Weights of a small transformer language model.
Architecture: LayerNorm before each block, learned positions.
Training: 595M tokens, 9083 steps.
MLP neurons of a small language model. Each row is named by its layer, matrix (up: input weights) and neuron, and shows model dimensions 128-223. Each number is 500 + 40 x the weight over its row's rms, rounded and kept within 0 to 999. Numbers have three digits each.
A block is one neuron, or neurons of one layer that tend to fire together. After each block is what it responds to, as a language model described it from the Wikipedia text at the highest values.

L13.up230:463540527570535461548511444443430456516528495527446455511542547482489459466486521533449472539519521511531499577486533396513446524478583521507503491539482554505506473482468518452480570462579504450445539438557487439427504530476513395502540588527466448616443499503530448417491506513466446512
Mid-word subword fragments. Second or middle word pieces right after a short opening piece, often in names and table rows, e.g. co-pro|du|ced, So|f|ia, Go|me|z.

L7.up22:493508478458519501522506574502492601486522494541529514494449536430493495422493511532583433569541396456502463504496509539497437582477497484397510583444527511465533559482530460507543522469493548516455496437464514442520462485474515431528444524498582531425511486486477520507507507512525401506
L7.up226:458535413495522465459553476444474467438477525500550466466472556483488557475551458524495485505534422459507503495511472481474537499490470557525498472457500548505556551505459481443514498504516504399528582489408471453465504481549518496462489536524538477551513544467500529496502483522563459431
L7.up510:531494502438572527497504485453455573543532570513476412541513497496578532469521527520521472505527515499542548524543476465476471521484523528474500461484512506474433501515535488485449519519514517512527539442529511466489526461580520427455521405473521527513549528580435488514513507563556464484
L7.up538:497448490547488539482470482423479549542479575538535465481445411470493504431465548474551512541502458558452448480530536553439483490489589583555489460438520455428529550548480494484495500501480453501463502399523536413516569437466596445548560475486512452511522538493475505434458517531493554506
L7.up556:569510511555516505515524486445472458549500575405464499474490498461533484497474452505432509525563500520521491572467434480504543519472506489458452498460493489516517573512490520513425493468536508426455509496574589547434473512518561522470539519491485566478514506500421541538479535481508556501
L7.up602:513520529539532590571519535512498468493562527449515455499495470524433514467499580485500473530548432475470460556551511508479512617504543519467493486451490532499482563501503505522487456522521530550556528451520555462549517543488445418519492493516518548501567492482431512458494542478551495428
L7.up926:527530527509508496517451470501523491568570554416518498467461543499477522468527543516457526521518494470488437510465463479477500579532520594413510479483516540558529538480517446524530499445438496453529530478476567444499502571549520526513504491474499518440557446550498535486530507575556511488
L7.up1015:520504571489514466439497472482526491616539502506481506449471528472464435494525502511523493558548490436494499519456425518474501527504518612475514479473505500464549456567491508549518522517512464506504520523418470463531494483589530515488528485465516518441481512553507563503438566502557553484
Country and nationality endings. Final word pieces that complete country names or demonyms in lists and tables, e.g. Belgi-an, Monteneg-ro, Namibi-a; also some " of".

L7.up143:538473503474519521573469433483539522505471462524504468503438495469506508593565437518480435506480488481484535497581477498512566477552529426438510541563536514482551574446438446560438543479547566492487462499504573525445483538482495456554507535508570532505487516525436487459500535516514428461
L7.up146:553490538508480524583484422504523525500466409474449495522483547545504482466450503513494460542463504559486406494408559525500445532519497485489482502544530468504577475539519531495544517478463492479409510449564474522498505497474502587470563524454498475425461525496464500482521520553501543435
L7.up295:520514467513486534520460521496468502532531483511531528528497494505495446507474472496534473584513462593458448530488524440587424508469511417522510509505506535487559453536503571507532451524480506509431516550481517452486590529458482476395509492544523500572518511436487471470621511525515452466
L7.up490:536379477501469498500512442507519510473448393486486524496457478518450444510505433467542471501402495500491485568503525523538510504483458517492501538549437515487556514484431497558495582504498481548456467479538601455488439497497539513429513480502501546414493470452524504449521539541493483484
L7.up603:509423549509520499526471435521479548462472577542538510515497468494517435478517461495538414479499544545498432582484535418557450527482508527457484522546533516462494417500560494501489480552515492577485494515477497468459556525484491536448455425482523453500531559450528547491547559516498536498
L7.up606:569492586441542466503517463477468536490526512522533467497457439516536471458486513503472451517535488474514554543495504465498449505507504545501516489509544568460489512561458553435502503554562472494505471500514615490459456531479534475553554489426525505504490474443468493496576570493478464432
L7.up687:551543488600551525486482461440394508579450466486529484517472489575468431540484505520475532472444518545487508505478540494428467567471563517470448550514494517487501475451427503501563585483484511463498579487528494483528535488486457482470592499457518517453476510433498512432491517541476481452
L7.up1000:548476501545518489567533514607457504477500470530512540438523498463547444434604520521448533544467467538554451496501502444443439504518514471477468505527499546485620543490577546497420513460532530540462516466478491483558542551495511494493531435472505467531448471441455504498526505493491437385
Mid-word name fragments. Middle subword pieces of words split into tokens, mostly names in tables and lists (Fe-ma-le, Jür-gen, Ray-mond), plus minute marks like 30'.

L7.up24:516469473500524488581460550559492574506607543467515523478488479480486488498559559500476490485539437494535478542517481539497508546493543448427516486517473483469503497484493496630493463481451516448541586411413492482510537557531488503515433423532486523550448526511471493561560558529480500473
L7.up33:468464488523563517576503499556452448517566494568517449464469528531460516569545491514508510500580533485557461525501499505478485521462447473429500510496519493464499536454483493505477449495528508447522534440502511417556444461491516446558460460477490573500516527484452546491492512529539517491
L7.up228:517510490532517522475500536521471518478582497552553436499507487533465530546424510502492454453546431497535441539509520515569502534482483534430509469543481598460482508489434463514512471468489536469497553406408467469541520468497567551543467482492490484570482535493466508542604528516542414485
L7.up244:479451604537526499511482465429486502519484513482513495466498441515459525468491508482506600483496539444452482519528481477455551474467509477502507508511485494482488577543503458516481486559544460518516524450450534481493485596590541444484556479490498523524512506503432462450525532539540526487
L7.up251:512513481569540500483463498492467543545469584541513442541513492500510446457448507482526484491570515516555528515479454431560497500472523541482488501570530481499513503468506500489532503577560515538503462492473532409495506570540498418502483501562503505501446454449492522512539484529514531524
L7.up500:483451524481540557429494506544544550547484510528478461558479453510493489428512437486529497472525449488493478515517537455467447480495449483434547508496498494476434526475547501452480500552556532518562500446433488444454496496566520548515544494500522522568556582436471549466539525491505460532
L7.up613:500483477426545533514475535554470503493532539525479546527440519534512538507520553582437484541494481476576485520473475521529541518487489437484468559598453514498478509489445479458530418519543515466539510502479469489528408458456504498423489490530448542517490526520452543453500498515499462500
L7.up965:535482479531500508477561549476489471578489571491497527469424540570545522505513491518447441528424449485541479523466497451474514498455503547477526502593534491521525549512432425514484520481529440476512508463462448414490472498505547500529500425493504499550513513462480542497568485600475461451
Mid-word pieces and "of". Middle pieces of multi-token words, such as "equ" in consequences, "uc" in introduced and "uta" in reputation, and " of" after abstract nouns like efforts, work or importance.

L13.up552:455500470508532468466500506505452477458526509556432435545553480467509486453481490483525442522526466499503533487496468410432481457450431557509487568502512497538496553482566558418532505527466523503529595463462498484511610532462568516508489518507550478498469508424480527500569521447486552504
Mid-word vowel fragments. Short word-piece fragments inside longer words, often consonant+i pieces such as ti, mi, vi, as in pre-mi-um, pri-vi-leges, restric-ti-ons.

L10.up172:491478519516495502448519532504469511562597592436517470486536442527542414487582480523453503572606473502519442466457506507435518500495532505556489522484447476522532476561455402543486543457509486496477589369508522488493517502540506554467582497493527479489524548520539520463460481477484429402
L10.up526:528420499561472553448546501457477545561471485438549537480563518480549543501425555474515502565507545468506496457491516459589454515472555505560510496504460454472548519473453534518468463454463561477449530476534503404571441530578514459521543460508467552471474551544534591454482532484457443465
L10.up597:455489525502490471492532486470456550565496525561563519501524535479526508435533489516530511578451497485484485512443448475526456551472541487528500505533535468445542418501480494523476492457474492515500510409493490502482521530574553457487523463443475499459558540555523541486518524488620510423
L10.up638:509474529560538565547458469473393563553571538446530506492480451514524484449536532518521518557496488498481430522490511480483436580475523504510487501469451520485492503496529481490472540520497524536503531506490461486423495520571504526487555556435512525434521542463425575501535547513489482459
L10.up756:545579545503515481506412494508459496539487520417485483453469524529532526506541473535505507572483477524460423508452453441445507548527523522474493506484405519491515591481578464431494510490518496469526552444521513533446483579549446500505553560439499532478452510531513591490452521454539443447
L10.up762:560515507487513523514450502493480443493478583432520561500416518486518467478528467455483466558543429554538421493441472448463479540510579510453490483543516501465574507486542488558474555483508574411453543492476545459453534532542510536485540472485505545466565503536485586459510506507502492468
L10.up869:542449546526508497525557468567537499596515523502514521486455479523553454494505497492496489503472448501532404542492507458444492516482509587498509522491541530496483487547559523453460497548527542493556557443488571554542565510468555558531449517438502543492443544517592520530515561433565474449
L10.up1013:552534563546533518545563493444497521489446538407470555524458503452532553503491570484500555573470381523500513508573478452504466576501580488474502466506458489492449546517504517597451469506594490495568547525551484444477533529498479518443447503499488531490505584492480483505488520495551451456
Given-name final pieces. Last subword piece that completes a split first name before a surname in lists and biographies, e.g. Ernes-t, Jean-Claud-e, Ral-ph; also some split place names like Nassa-u.

L13.up88:466453491482504505560551521474451495517569501423507517546474412431537526486431504525543496537523519519560527521526503506559552482513500530472475457543456506468498474480508535510516545442462527522496440493455472479516594513521558504492514479548509492484488530490450493394536558593535548505
Proper-noun modifier starts. Place names, nationality adjectives, ordinals and numbers used as the first word of a multiword name or phrase, often after "the", as in the Vietnam (War), the Cuba(n Missile Crisis), 17th (Communist Party Congress).

L10.up30:509426462505493462482479515452498542512472525500491462448456532536471530516472445453490469526542493479491439475520532427455477550497547574444514543574534563474605491479535537466492565522466520551543489556552477466504597519512486510438575509472578463467504510493521532484491532494537492474
L10.up86:479558510599501524514468486505429444524446497500482495526456535449502487524435468440517500550529503527454496531466453470472410496515563501467509534502469551439550576503532528435480511521501531461500492445532472453544532585466486410541502538463588518506485531481495530493516439513537468466
L10.up280:515486475602515501496516527468437478507557500539495476533510533508532482494479495510443448483533533474507470482569477483483484529521528477480473539510444434445465536434485555541506581555525471518525540509491592486529550475503538375528527437534505481444533525514433543453483581463491454519
L10.up315:483495479541512502573395494421448469501524435474496401507507513477577518484526461509544419519541430526411457557450490479520501547505542545424509497465525519504485554481510501490471515497455504561494478449470499509518590484527500401533459527518495507504552584521486527463556494511591447480
L10.up543:480475460602519540501491496493457413503507549573514463518466423522512568525518463471514490483529491517509432471538502462490463475483577532470478505489553465454474486426599455513422531475453514404526535481523539464483538495468505457523426466438510474548500570466492613519541494525474450475
L10.up689:533454511578512508511479470460435446502493592495494397544504408521510489508464426501542478498539502505467531542569531405424488552477528518474504532531484456477496542460499442513482476522512565474476536526510531495478568497511573400473510474502578437541552588467515552509532554479455422483
L10.up920:551517498521506454526439563433483489516539449470449471495509531460539467405477522538426452549479551498446405471534534474546482502521515569462512551495434533520551534514516492483504538469569532529505622467476510410520521512482481483495500508505549545506489456537461441477535485501544405458
L10.up998:469590472572529486554522481452435544561491534477452501516455445454504458519487508517502554561527492503540513506490552460509484494489454571410512498521527541524608551459501501487459566477440505456556543474404567510532537496506525504528545522455454489574495470511448562503553497461556507482
Mid-word second fragments. Short word pieces right after a brief opening chunk of a split word, often names, e.g. Bra|d|ford, Wi|t|ch, bo|ar, Po|mp|idou.

L10.up98:604469533555481511533473521492425559523439541530493481583410431472490525490413500462492473536496510497533459594480539470512531522471458520503497466468507514538517574500477440532557500497451530438471503419514534525530530559492526513494495570516527525476515548527482506550581521487511438512
L10.up339:519547520457502595478434426561503543535503603505470470526524518455501445500557529544495532520546442550543540494505497469560459522453508493498467584476392480472466469462490517496524497485471496442479447439407459464424496457557499480490504471527494536463498484518490538511516489536502509489
L10.up390:412548476482536551499418491494488542493435499505507479525566469486511491536541506517412504466552482554586556519490410494518442444464472491474469454632447524440501446519529528479550476542495472461553501513514506468489513521567550420494510572537483453538482484489567549547467504466463452497
L10.up395:626494577510536495466514492484471523522479531521501407492468537475507494508505482483442520517554488519564518460429516457396468486399495501475509468510502496511555513469437499482547476469544538550438568486504492409549530515518508419526504522457570500531499452479455545489524475465507470465
L10.up639:562454492521518536449439452484486574490492471530472475551457444515492458497558508481456486525549554554504501503442518454480451486535446462510532539584499406537529567530521499486562561567506501532519503442461534474511550466439531454541587565464556469452433519502511496503494515512531523456
L10.up660:434553448547517545507426472514405559463502533579465476576486486515499481514504482483468496518477443475537515557545530505547409500434518537535508478544475470477502505474446571585452517513536445517481517485501466512512454457563498501518502525523380532525489471461508507447531505480475450540
L10.up737:526400460520563478548486469443440488541453504559483449538533448485535520485563473457510456521486471472548499549521457474414459519501513508570521500557529486533566515456468524500575471517583465531425528513539502490517504520472531430521456496459499473568416491451505514493573493561532462517
L10.up751:556493522557534492470481465509374483588469508499496388522479474498497477522482533485442446535518492499520469461518484402488463549480484448471476514521470527504476530490514476545535497565551520463511451484560517444470481519494522445513535483434501509525503479495459490512523616475459504515
Mid-word subword fragments. Middle pieces of long words split into several tokens, usually after a Latinate prefix like exp, inc, abs, e.g. inc-ont-inence, abs-orp-tion, ext-rem-e.